From a checkpoint of a small transformer trained on Wikipedia: 24 layers, vocabulary 4096.
MLP neurons of a small language model. Each row is named by its layer, matrix (gate and up: input weights) and neuron, and shows model dimensions 16-143. Each number is 200 + 20 x the weight over its row's rms, rounded and kept within 0 to 999. A neuron's up and down rows have the sign that makes its largest values positive.
After each neuron's rows, "fires on" lists the tokens most often at its 100 highest values on Wikipedia text that the model never trained on; "fires after" lists the tokens most often just before its 100 highest values on Wikipedia text that the model never trained on.

L6.gate353,233,213,210,198,198,162,196,191,177,206,198,197,188,192,185,193,212,210,201,209,218,214,215,211,205,216,114,182,212,190,197,199,178,211,179,191,181,172,176,205,200,185,221,181,204,215,191,175,197,217,208,214,185,188,221,193,193,185,192,219,167,228,209,197,186,216,153,201,229,189,191,196,219,172,155,192,245,199,163,205,183,202,190,216,188,195,189,228,241,194,182,195,194,214,201,188,186,202,192,214,189,161,202,190,203,195,218,190,230,181,139,223,186,173,166,171,215,186,171,202,158,186,167,166,213,211,207,212
L6.up353,234,186,204,200,196,203,179,182,196,225,222,194,221,169,188,202,193,233,198,203,203,196,179,205,183,165,190,223,219,190,252,218,219,228,192,216,222,176,154,183,225,191,215,215,181,212,191,207,221,204,214,197,173,212,185,165,209,230,171,228,194,213,210,172,197,225,189,196,200,225,221,202,212,172,174,199,213,180,182,182,212,161,201,194,186,211,206,201,181,199,190,221,215,157,218,167,200,201,201,216,188,238,169,178,222,246,196,165,249,180,172,199,204,217,177,192,224,191,176,188,184,188,204,208,165,187,239,208
fires on: "07", "06", "}", "alls", " had", "09"
fires after: "20", "19", "am"

L4.gate87,145,198,176,221,184,239,234,206,226,195,181,192,163,205,172,182,203,219,203,195,208,179,197,186,202,227,170,206,225,174,211,187,184,211,187,198,168,213,205,182,180,181,177,213,183,231,193,203,198,256,193,201,234,204,196,187,224,197,197,171,195,188,183,214,205,195,190,213,209,188,213,175,201,209,240,198,173,195,206,202,223,216,165,220,226,206,167,231,209,180,174,210,191,184,198,192,165,190,210,177,225,173,250,231,201,200,206,215,189,197,234,182,214,234,202,228,184,223,225,194,176,208,182,218,215,221,210,225
L4.up87,178,235,231,210,212,196,197,190,182,208,185,195,150,208,206,203,201,155,194,182,161,197,187,204,174,197,186,211,185,192,185,150,163,173,192,216,212,198,230,164,172,191,196,215,200,205,223,150,201,261,219,209,188,210,154,207,221,198,256,211,189,199,201,222,224,186,197,192,216,214,218,187,222,202,213,176,234,201,157,190,192,198,212,217,187,181,172,205,223,195,205,196,214,213,202,233,186,189,225,183,229,186,171,204,203,190,237,199,174,170,202,200,221,207,170,223,210,189,177,185,191,171,173,170,233,179,230,234
fires on: " ", "ivers", "ap"
fires after: ",", "|", " Un", "°N", " ft", " January"

L7.gate305,193,188,216,220,203,223,184,208,163,192,184,217,215,193,188,201,171,241,222,222,214,182,188,179,177,173,208,190,196,179,173,190,174,221,202,179,210,197,179,199,221,192,186,195,200,219,215,219,185,208,214,181,203,214,238,189,226,236,175,214,185,193,193,224,219,199,198,205,214,201,194,187,211,159,237,249,168,197,213,235,186,157,195,234,180,199,154,228,214,216,191,214,193,193,216,208,225,199,193,209,188,175,183,202,180,166,222,189,171,205,193,178,183,184,183,216,221,200,209,203,163,177,269,220,163,210,171,191
L7.up305,199,198,229,221,215,163,181,227,163,203,184,182,192,218,170,230,214,209,191,194,216,215,213,195,177,241,180,200,182,208,210,232,199,177,205,236,205,172,193,185,191,176,188,207,214,209,182,220,182,182,196,163,207,169,204,226,208,184,174,188,167,195,203,188,170,224,208,206,179,168,229,218,184,199,184,178,187,189,198,195,186,214,166,193,214,220,223,189,209,177,178,183,179,223,165,193,198,195,220,225,210,197,171,185,178,192,220,206,220,224,197,194,189,218,189,196,226,223,238,192,225,178,188,171,175,215,198,193
fires on: "|", "-"
fires after: " |\n", "\n", ")\n"

L14.gate315,207,167,206,229,181,208,210,203,201,198,165,198,202,193,243,177,224,207,230,205,197,165,197,255,187,203,232,192,163,201,218,199,201,177,212,202,183,173,204,220,229,198,204,224,170,195,204,201,193,204,206,228,240,188,210,227,215,210,165,200,185,202,229,187,185,221,236,217,160,179,202,198,211,170,208,214,227,190,214,191,194,214,187,210,208,181,180,203,233,178,198,232,226,226,175,195,206,211,235,184,154,206,179,211,207,176,225,220,209,202,198,177,234,185,220,187,178,209,188,193,202,183,224,205,204,215,189,200
L14.up315,197,232,204,220,209,189,226,140,197,189,215,208,236,199,170,189,197,219,187,198,181,213,226,188,166,219,203,187,210,178,176,189,198,205,198,206,221,212,200,180,227,178,184,197,195,214,175,176,189,210,246,178,209,182,178,212,190,175,186,212,194,184,199,204,227,206,182,175,232,201,208,195,206,187,224,170,198,191,178,202,202,189,222,216,249,181,187,173,212,210,211,222,201,200,219,211,217,204,199,195,218,218,190,176,208,214,206,219,186,202,214,209,203,163,184,205,161,210,208,193,170,164,217,202,182,169,207,224
fires on: " "
fires after: ",", " January", " November", " December", " May"

L8.gate279,197,203,176,230,197,196,205,191,196,244,200,232,137,185,223,217,206,234,208,233,175,192,207,179,220,219,161,198,206,224,189,215,213,239,208,178,223,236,217,219,186,219,249,213,207,195,182,176,193,209,178,185,148,176,210,210,199,173,197,166,203,153,205,196,200,205,194,180,177,184,213,206,195,212,225,199,219,193,172,173,190,227,202,212,194,179,172,209,220,185,190,199,220,227,200,230,172,190,173,150,223,234,219,182,170,177,189,197,204,193,199,188,188,191,204,204,191,210,227,212,195,201,181,210,196,224,194,210
L8.up279,230,157,224,199,203,187,208,183,237,220,196,219,227,175,217,185,209,212,207,189,227,182,209,232,230,209,210,210,190,162,224,174,182,198,220,217,184,172,195,206,197,196,228,217,152,209,245,221,165,184,209,194,210,219,191,224,198,195,194,196,249,228,228,197,183,192,187,191,221,182,194,189,192,247,196,203,208,193,223,195,232,214,169,208,239,179,167,213,189,203,199,183,211,196,179,208,182,254,167,190,193,207,212,203,202,222,226,204,196,170,229,186,191,188,193,187,190,203,212,204,190,224,198,220,206,248,217,205
fires on: "19", "20", "ab"
fires after: " ", " (", "\n"

L8.gate204,188,188,200,197,196,188,210,204,217,217,181,226,181,165,181,200,153,207,228,214,201,183,212,201,220,208,186,186,208,201,211,196,170,196,191,225,227,205,214,171,200,191,206,205,171,189,203,210,214,245,201,182,167,202,239,231,180,153,198,196,203,183,207,225,193,223,229,197,184,175,213,197,237,204,209,185,186,217,197,221,220,198,239,180,192,182,160,210,194,209,207,192,205,185,148,216,239,209,179,192,221,218,228,191,208,226,182,210,210,166,238,200,221,193,237,217,209,183,194,158,210,215,169,211,197,184,203,209
L8.up204,205,202,202,247,203,166,197,166,218,198,180,216,250,165,208,191,213,224,197,233,175,230,197,195,225,206,186,209,203,165,170,191,225,195,181,191,229,187,220,199,180,197,201,193,189,167,186,198,145,193,211,191,219,204,218,208,190,186,215,218,219,243,199,179,237,170,224,235,186,185,192,199,201,221,213,202,205,220,189,197,166,210,214,235,213,198,182,182,220,215,196,230,185,184,237,185,222,219,190,194,221,207,201,184,208,202,172,197,211,165,198,211,199,189,207,226,202,242,194,224,209,206,209,205,201,185,187,205
fires on: "20", "19"
fires after: " ", "–"

L10.gate205,187,239,182,191,181,197,203,236,193,220,206,215,208,176,212,162,171,222,229,213,165,218,185,193,207,199,187,227,222,198,249,206,187,205,247,182,199,175,223,168,190,227,186,218,195,234,184,216,193,206,210,195,203,196,208,187,183,191,220,207,172,185,171,199,209,182,198,248,182,184,216,188,187,233,191,228,213,209,187,224,177,180,244,226,186,199,223,215,201,152,199,182,192,213,183,230,181,211,169,214,172,185,206,216,236,184,194,229,176,193,202,202,156,187,214,224,179,184,200,187,192,197,167,200,156,235,214,187
L10.up205,189,207,214,245,203,210,199,192,215,198,216,211,157,195,173,218,173,187,186,202,206,209,197,209,190,213,211,199,195,213,221,144,229,211,207,177,183,208,174,203,233,186,197,218,207,232,202,204,194,192,217,221,201,199,229,208,195,175,211,183,171,210,196,156,232,171,184,168,190,200,199,200,200,195,194,195,210,215,226,196,200,200,191,219,192,206,237,227,222,191,225,187,156,198,225,203,194,183,198,195,173,190,225,217,222,188,235,200,199,181,183,196,217,166,174,188,183,216,201,174,195,200,208,181,208,213,226,229
fires on: "0", "70", "5", " Total", "00", "3"
fires after: "19", "20", " |", "10", ";", "–"

L4.gate258,161,153,221,202,207,190,189,219,199,264,227,181,214,206,176,205,199,192,225,212,204,220,222,209,222,203,228,204,208,160,211,198,224,214,205,206,169,205,205,220,183,216,223,213,228,199,221,213,184,200,188,212,238,175,187,218,230,241,175,231,163,187,182,184,200,219,204,200,199,195,179,201,172,152,197,196,207,188,232,175,185,185,166,189,191,183,196,140,204,200,164,203,185,162,169,197,176,224,159,222,226,190,182,150,207,183,164,220,179,257,226,188,196,187,216,185,188,221,189,208,225,202,197,218,190,184,171,182
L4.up258,198,162,191,195,197,175,186,198,198,244,189,183,215,209,191,179,228,189,194,213,236,227,188,161,221,209,205,174,191,166,199,197,213,201,195,207,203,185,216,155,198,237,207,220,217,207,225,173,175,141,227,160,213,224,209,201,217,227,204,240,196,212,208,213,226,185,209,208,175,131,186,183,201,198,178,165,190,170,231,189,180,210,204,205,198,153,197,197,188,197,178,207,221,175,173,203,186,198,197,198,231,160,219,186,230,200,168,228,212,202,184,217,178,173,220,202,200,194,232,184,216,212,194,186,165,197,185,181
fires on: "0", "20", "4", "1"
fires after: " ", ".", " (", " −"

L10.gate178,162,184,187,225,138,189,226,211,208,197,173,205,199,180,167,229,200,207,196,222,181,220,211,222,186,213,178,178,225,182,189,220,164,168,185,181,199,203,156,142,219,217,209,177,189,186,193,176,176,216,203,177,174,195,202,208,205,208,219,185,186,187,190,214,184,175,212,173,172,217,221,208,187,191,197,255,207,198,170,174,203,185,216,209,188,196,196,206,180,186,202,177,187,189,141,189,150,179,199,203,195,200,177,180,221,200,206,232,189,199,192,174,195,177,171,236,217,224,202,194,219,183,225,182,204,202,197,211
L10.up178,173,180,207,236,205,188,203,194,192,227,189,208,205,207,188,188,196,192,178,187,193,162,188,172,184,212,200,210,203,218,181,213,180,202,228,171,184,177,177,184,227,197,237,178,200,234,235,223,191,221,205,198,238,211,193,253,208,202,234,188,189,206,218,212,179,203,230,183,183,219,178,221,169,244,234,218,198,202,184,188,181,201,236,193,206,168,227,191,195,178,173,203,211,176,200,171,188,199,176,179,191,208,209,199,233,211,229,221,222,179,216,173,175,186,180,223,178,218,204,171,222,224,175,152,216,183,203,176
fires on: "5", "3", " trans", "05", "23", "22"
fires after: " ", "20", "19", "12"

L10.gate8,223,163,236,209,183,201,171,205,186,221,175,175,218,216,197,184,194,188,214,191,224,202,203,195,207,150,191,174,212,204,211,223,183,208,202,207,183,209,156,209,160,173,167,187,216,177,177,191,199,226,167,212,212,184,188,220,211,199,170,180,157,207,222,210,210,222,180,175,223,178,195,196,211,188,198,230,198,208,195,231,198,206,203,229,204,174,211,139,168,192,181,224,198,162,206,206,175,198,225,213,202,189,190,195,206,174,206,209,203,180,171,178,205,229,199,222,175,168,207,190,204,174,182,219,185,175,188,234
L10.up8,227,210,196,200,193,176,177,188,190,205,217,214,188,189,194,186,172,211,232,176,230,182,186,207,215,170,172,188,185,221,158,217,228,181,168,161,204,174,212,204,175,191,201,210,198,167,177,215,233,184,226,191,197,211,210,188,229,186,229,203,210,194,217,251,202,199,190,210,198,248,187,174,177,202,200,184,203,220,233,217,233,184,175,195,217,194,194,198,197,198,207,179,180,197,206,186,186,219,198,217,159,221,187,220,186,197,199,233,171,200,215,185,210,153,210,208,196,195,176,192,189,203,219,181,152,209,220,167
fires on: "D", " D", "A", " E", "I"
fires after: " (", " \"", "===", "/", "-", " |"

L5.gate277,187,185,210,227,208,209,196,219,209,199,203,168,192,208,233,227,220,213,193,225,190,205,186,223,238,188,175,212,207,196,209,195,208,186,197,175,205,189,171,173,177,166,191,202,176,197,228,209,228,210,191,177,170,240,189,212,169,171,177,231,199,198,192,200,192,192,207,212,212,221,179,197,187,158,179,203,188,181,197,217,201,183,176,194,249,202,177,238,193,207,216,214,163,205,192,213,204,214,161,172,194,220,170,162,174,189,205,218,165,204,216,230,177,203,192,195,211,218,194,168,203,178,190,212,177,177,179,235
L5.up277,227,176,186,218,167,163,227,166,223,205,165,208,212,195,183,176,204,221,208,222,220,196,205,182,194,158,196,211,216,175,219,196,198,196,201,181,221,169,188,194,191,189,191,201,203,192,206,217,166,227,175,183,203,204,228,226,206,232,187,211,221,212,195,229,182,178,236,231,222,213,188,192,214,185,194,224,195,198,180,215,190,206,194,239,179,188,183,211,214,190,211,223,192,205,214,251,210,234,199,185,227,205,181,222,197,238,186,193,233,193,176,224,194,196,219,207,149,260,202,204,215,213,225,197,198,202,185,214
fires on: "20", "19", "18", "|", "ict"
fires after: " "

L3.gate312,222,207,260,212,185,223,181,203,207,166,184,200,224,214,198,197,211,194,233,183,203,230,190,215,216,220,198,177,165,204,208,185,201,218,175,208,206,206,204,221,193,215,204,200,191,225,216,212,200,251,244,194,201,137,217,242,220,188,170,241,204,196,208,200,187,212,241,169,200,194,213,181,192,195,191,216,182,176,198,228,173,181,222,237,170,189,184,196,203,165,201,190,218,214,185,203,220,208,192,200,192,216,235,211,207,197,201,223,201,181,214,220,220,199,197,207,224,195,205,218,219,180,203,225,201,190,234,175
L3.up312,212,219,219,221,192,206,198,209,215,192,199,215,227,200,213,190,194,191,228,192,184,234,198,192,223,202,178,183,177,172,175,198,171,183,188,239,212,223,178,215,183,182,199,202,179,197,247,181,200,223,210,149,194,143,206,215,198,183,214,208,199,199,218,219,183,191,233,186,203,192,181,179,203,192,201,184,168,166,216,213,191,204,230,214,147,197,187,183,177,198,218,222,223,203,209,200,237,201,154,203,207,211,212,203,202,174,186,245,202,195,165,177,206,227,185,205,202,188,187,217,240,176,206,227,179,219,204,194
fires on: "20", "eb", "b", "der"
fires after: " ", "–", "20", " pro", " ("

L12.gate152,205,202,215,179,204,195,197,188,207,204,186,179,198,169,229,182,171,187,209,244,208,215,166,215,189,209,200,234,193,201,221,199,206,221,211,190,179,197,212,209,205,187,186,190,243,204,199,189,198,205,207,182,171,203,215,230,208,185,152,233,188,189,227,194,205,196,246,170,174,209,223,186,198,190,235,195,198,202,203,209,209,196,211,184,224,210,184,182,233,193,212,205,197,204,267,208,201,230,241,221,223,165,212,159,206,188,207,196,145,221,168,185,207,207,197,171,234,205,217,186,175,177,206,206,164,199,214,197
L12.up152,202,191,178,217,161,180,231,209,182,218,224,167,182,232,191,189,198,190,193,203,216,177,198,189,227,208,186,193,197,190,218,215,241,221,212,223,191,249,226,187,187,204,208,231,223,181,189,190,185,189,199,167,186,140,193,189,193,200,214,194,214,197,234,214,203,226,191,205,193,180,195,180,178,186,203,174,218,186,177,200,201,213,192,180,204,184,142,229,201,207,200,217,193,179,204,214,209,201,181,233,206,184,247,196,197,191,197,190,200,188,221,168,188,211,166,203,184,195,199,185,210,211,192,213,181,195,213,200
fires on: "0", "4"
fires after: " ", ".", "−", " (", ":"

L4.gate244,173,175,193,258,218,150,185,196,208,217,140,217,220,169,190,181,167,210,194,202,210,200,204,209,207,196,197,216,200,160,208,206,199,218,191,200,180,193,180,194,205,201,220,231,153,191,188,205,186,198,164,193,187,208,175,176,203,182,217,192,202,216,212,187,226,222,189,194,192,176,231,178,230,216,200,205,190,172,198,239,216,174,200,247,201,195,202,219,224,217,201,204,206,202,211,173,202,200,206,160,175,202,222,230,197,176,168,175,199,176,193,198,230,179,202,179,178,195,217,196,201,168,180,174,198,222,206,221
L4.up244,195,208,203,220,190,184,211,197,230,249,170,207,200,212,202,213,179,218,198,219,218,162,215,202,192,180,193,198,236,193,206,196,186,211,187,205,180,178,178,201,245,221,223,190,188,205,175,187,156,153,211,165,232,231,187,163,211,193,208,204,196,222,185,180,230,184,227,214,241,206,213,207,178,207,195,208,211,194,212,221,193,147,220,204,219,198,198,223,200,230,193,204,203,185,182,196,180,195,197,187,207,214,171,176,212,206,222,186,192,196,233,245,200,209,210,201,233,185,200,204,211,198,205,205,229,225,204,199
fires on: "20", "19", "8", "9", "7", "5"
fires after: " ", " (", " |\n\n"

L14.gate269,196,168,216,183,185,192,217,199,200,218,207,184,216,171,238,181,180,212,231,162,232,221,217,194,186,164,246,189,232,229,193,168,160,202,183,199,215,161,181,195,210,204,211,215,182,215,229,215,181,222,198,206,246,209,167,259,205,201,188,190,211,216,204,198,221,199,214,174,186,196,198,200,185,205,148,214,208,171,196,195,220,200,206,212,177,183,197,224,221,225,216,167,232,177,232,224,182,195,212,172,194,206,193,182,229,189,181,223,209,217,193,174,216,187,201,191,232,188,198,185,174,190,168,160,207,213,201,224
L14.up269,213,203,205,201,204,200,209,188,218,200,182,203,201,192,199,186,183,207,204,182,191,206,206,196,206,144,169,168,206,206,163,186,193,167,218,187,164,172,215,212,216,174,193,178,212,225,155,182,218,204,199,183,185,208,197,172,219,221,185,206,181,226,183,193,209,216,222,214,218,185,171,201,214,222,167,233,182,183,212,219,177,208,219,169,199,171,207,181,177,204,194,218,209,192,176,215,234,201,186,180,212,195,231,179,178,230,201,214,162,199,216,198,181,202,237,217,185,237,186,216,201,194,238,228,202,203,232,175
fires on: " |", "–", "40"
fires after: "19", "1", "0", "2", "20"

L12.gate174,192,204,230,193,162,182,176,196,204,194,215,177,205,187,185,204,177,166,215,206,182,180,220,268,216,174,180,204,203,217,191,207,181,218,172,211,162,174,173,228,257,168,238,177,204,182,156,197,195,206,175,181,171,221,209,211,211,205,201,221,205,210,237,219,225,169,201,176,176,217,191,156,181,185,224,225,217,181,176,183,174,223,173,215,219,235,208,216,214,186,210,174,192,180,220,180,187,217,201,187,198,225,202,185,188,200,181,185,213,182,185,211,211,219,175,188,229,233,182,208,200,173,200,181,229,221,196,196
L12.up174,202,220,197,231,192,165,224,193,158,175,192,200,212,156,189,206,178,209,193,220,202,185,219,178,183,205,213,205,190,213,203,206,205,162,230,210,209,171,154,184,187,179,222,186,202,199,234,213,222,236,204,222,166,182,194,198,179,199,221,203,195,199,209,219,197,222,212,215,192,235,226,194,176,235,181,248,182,184,198,198,208,211,197,205,193,201,196,215,162,205,212,232,196,173,210,234,173,205,217,170,227,195,232,174,230,222,208,224,201,187,211,195,169,205,213,171,205,190,207,187,191,192,204,174,196,171,256,185
fires on: "10", "08", ")", "07", "74", "11"
fires after: "20", "19", " m"

L7.gate329,170,214,216,137,176,193,241,211,206,166,189,204,207,215,183,191,234,188,218,202,244,180,149,209,197,211,220,233,193,150,217,222,185,187,174,201,194,205,156,207,207,190,224,224,188,190,198,210,215,187,209,218,193,196,190,193,191,207,210,183,210,226,217,204,187,212,202,211,170,180,203,169,213,199,205,180,204,215,167,208,196,189,202,199,220,204,215,200,218,193,185,184,198,206,184,215,181,236,215,208,184,216,211,185,211,231,183,238,177,219,176,226,172,205,201,198,200,168,193,209,199,166,233,224,211,178,186,188
L7.up329,179,187,181,207,196,223,204,204,207,205,159,164,169,189,176,162,214,169,206,214,182,181,169,181,205,219,192,176,226,217,236,177,177,224,194,207,212,160,182,184,217,182,191,225,165,207,212,219,180,191,203,220,210,201,188,186,184,192,202,205,251,204,205,177,227,208,197,182,212,165,194,184,208,188,193,208,206,212,186,192,195,218,176,222,203,228,225,241,192,204,227,185,175,182,222,177,180,201,212,225,168,232,209,211,227,221,221,156,198,229,211,175,213,226,195,212,203,226,211,185,194,205,225,194,222,168,222,215
fires on: "00", "ong", "ago", "ids", "ond", "0"
fires after: ",", " K", "20", "10", "i", "w"

L17.gate318,191,160,196,190,241,196,222,189,235,169,199,211,203,183,189,193,207,208,202,208,204,200,200,198,188,214,203,176,197,199,202,168,182,224,205,204,204,198,218,198,191,177,192,203,177,193,206,161,202,211,237,193,223,233,200,202,162,200,205,204,225,189,215,202,219,200,185,232,173,203,220,210,178,220,232,185,218,178,186,194,204,241,186,220,195,224,171,199,214,197,202,200,174,173,203,167,205,170,214,202,210,194,226,220,203,187,222,202,199,218,224,206,162,164,139,214,196,183,212,183,185,169,189,217,204,210,210,168
L17.up318,201,172,187,187,189,203,190,199,174,233,207,198,241,219,181,186,221,197,186,219,203,218,177,185,154,210,184,222,212,181,181,216,197,222,187,180,185,200,220,163,194,196,205,200,200,171,208,205,170,175,242,171,200,220,210,193,224,197,226,216,202,189,194,202,190,223,188,211,225,244,191,207,221,169,171,231,207,197,225,185,184,187,209,181,196,195,207,214,230,193,185,211,196,189,188,200,216,199,228,192,200,207,212,215,213,202,180,207,224,168,200,210,178,217,206,196,178,180,206,170,218,227,212,213,151,221,210,194
fires on: " |\n", " |", ")\n", " and"
fires after: " ", " |", "7", " Sport"

L20.gate365,202,191,219,200,187,206,203,201,197,181,171,186,180,164,194,178,176,154,204,207,179,201,196,214,209,196,192,195,178,202,210,186,161,229,223,197,223,224,190,206,199,152,214,211,198,204,169,209,228,186,217,198,170,185,150,206,213,201,202,196,210,217,204,174,226,197,189,201,208,175,188,171,178,165,230,165,184,199,218,195,193,201,213,164,222,185,177,239,193,214,200,181,235,193,205,190,202,212,209,217,195,203,212,230,225,162,190,225,212,159,223,188,224,206,221,211,202,184,189,178,181,198,174,163,204,189,208,188
L20.up365,189,188,207,193,207,186,200,202,192,199,183,190,228,168,184,180,209,135,189,198,199,222,193,188,213,220,187,210,232,219,240,197,224,209,193,190,221,219,223,208,233,195,220,220,203,199,200,205,240,182,203,224,213,213,213,219,216,167,143,181,204,238,184,190,203,203,217,179,201,189,175,207,206,182,202,195,199,211,175,227,205,184,198,170,171,254,195,189,182,202,168,219,210,213,199,175,195,193,193,196,209,200,198,172,216,249,201,202,189,180,196,238,214,196,216,203,232,212,192,200,206,198,228,186,197,182,209,207
fires on: "0", " –", "1", "4"
fires after: " ", ".", " |", "–"

L8.gate210,185,175,221,178,190,196,188,186,182,224,200,187,196,191,196,230,203,249,213,210,191,207,224,180,181,193,228,222,233,183,205,195,209,213,232,241,202,189,209,169,188,182,212,190,200,177,202,204,198,169,179,234,237,186,207,205,217,188,177,207,154,169,202,193,186,183,175,219,204,191,171,219,204,216,206,192,225,189,205,177,223,214,208,198,207,237,171,186,186,210,201,204,229,244,221,163,185,201,205,210,185,212,164,198,180,193,241,189,197,184,176,190,182,189,233,203,215,235,179,192,180,211,239,233,172,226,185,186
L8.up210,179,191,230,190,230,174,219,213,180,197,205,221,171,178,188,224,217,183,209,209,194,183,207,249,187,200,214,218,204,192,196,179,220,167,190,221,246,201,185,202,229,210,217,204,184,218,178,205,225,160,194,205,224,186,184,170,227,225,191,198,218,189,194,179,205,227,199,198,194,197,198,195,209,186,185,222,210,212,240,220,201,177,223,202,192,217,179,212,177,189,193,195,171,175,230,194,200,178,232,187,159,235,206,195,213,181,179,228,214,166,223,222,172,186,209,229,235,225,179,181,189,157,233,210,173,194,184,170
fires on: "-"
fires after: "\n", ")\n"

L6.gate47,197,186,213,195,208,199,218,221,181,231,237,203,180,193,194,206,227,216,189,200,209,228,207,231,230,216,210,182,236,208,152,189,164,207,221,202,197,224,196,186,180,202,202,173,218,205,244,190,245,181,221,217,191,212,201,192,195,197,227,174,205,219,208,215,195,201,182,215,198,192,170,198,221,197,185,159,192,184,222,172,215,192,224,193,204,191,203,171,228,195,223,182,193,218,235,231,187,216,194,222,197,180,191,220,192,228,176,219,190,190,188,188,196,160,167,183,152,224,204,215,193,202,198,227,220,184,191,226
L6.up47,239,203,217,223,189,209,184,209,227,193,190,177,210,219,204,233,184,216,228,204,197,215,226,184,219,173,183,192,215,163,172,145,203,219,187,172,208,204,197,204,187,176,185,186,214,203,179,172,207,207,214,197,197,229,185,226,213,197,200,203,193,217,196,193,214,181,206,205,172,231,194,179,224,196,220,190,193,207,217,248,181,220,220,210,170,167,195,228,188,202,245,222,214,227,162,231,215,191,232,193,205,207,207,144,201,214,232,173,213,188,195,211,209,173,221,183,213,197,185,229,215,183,184,191,202,220,205,194
fires on: " |", "00"
fires after: ",", "0", "1", "2", "3", "."

L7.gate298,172,212,207,228,241,158,186,217,188,200,185,208,164,231,189,216,234,204,167,202,215,193,181,201,230,204,177,167,231,182,202,201,228,210,187,199,210,183,205,185,196,185,210,227,193,200,195,192,170,201,177,182,199,206,207,207,138,148,206,191,215,164,199,183,245,207,187,210,213,204,190,182,220,196,179,213,210,196,182,198,192,202,192,222,185,202,209,222,206,190,181,201,213,162,186,211,206,192,162,202,209,193,232,210,200,201,204,182,244,207,180,215,171,193,225,179,204,191,248,197,200,192,196,169,207,230,228,221
L7.up298,205,203,208,184,194,234,187,207,194,188,233,233,188,204,172,205,194,209,205,191,197,155,204,191,176,179,218,210,203,208,219,194,195,177,161,222,217,179,228,166,229,178,168,189,237,186,175,182,204,197,218,163,223,195,185,235,190,207,204,198,202,192,178,224,183,158,193,231,210,233,206,197,230,204,150,203,232,210,151,212,202,173,223,208,202,206,189,203,160,196,204,199,200,208,186,235,205,179,216,184,191,188,177,171,219,184,239,193,191,190,200,199,195,173,178,194,214,188,179,231,218,180,183,194,200,186,191,221
fires on: "13", "15", "17", "14", "11"
fires after: "20", "un", " Gu", " Sub"

L3.gate101,203,202,203,210,210,176,225,216,197,277,187,220,219,177,191,212,202,209,211,197,180,163,183,192,185,215,224,211,209,175,213,205,237,179,194,213,192,204,209,171,217,214,180,201,185,208,214,201,160,201,210,213,205,219,199,202,223,200,147,188,158,181,205,199,186,188,199,200,191,170,196,249,173,196,204,183,188,197,218,213,181,189,187,178,204,232,167,215,230,172,198,224,189,209,217,216,248,212,177,198,211,177,215,196,200,215,216,186,163,206,215,221,188,208,176,204,205,183,151,231,171,226,234,197,190,236,198,171
L3.up101,216,187,229,228,172,203,178,185,192,237,217,216,183,251,222,201,207,217,203,200,261,215,201,202,174,189,194,208,207,194,198,202,211,194,180,225,197,204,199,181,191,206,198,225,204,190,213,217,181,189,200,257,214,207,183,194,205,177,187,221,167,195,178,171,198,222,237,204,185,228,208,220,198,185,191,201,213,217,213,204,228,203,227,184,191,187,200,171,169,165,193,203,209,198,206,212,210,227,193,198,164,200,196,238,184,180,229,174,180,194,200,230,163,182,205,181,175,236,219,206,219,222,250,202,202,194,206,228
fires on: "-", ":"
fires after: "\n", ")\n", " Total", "ation", "ensity"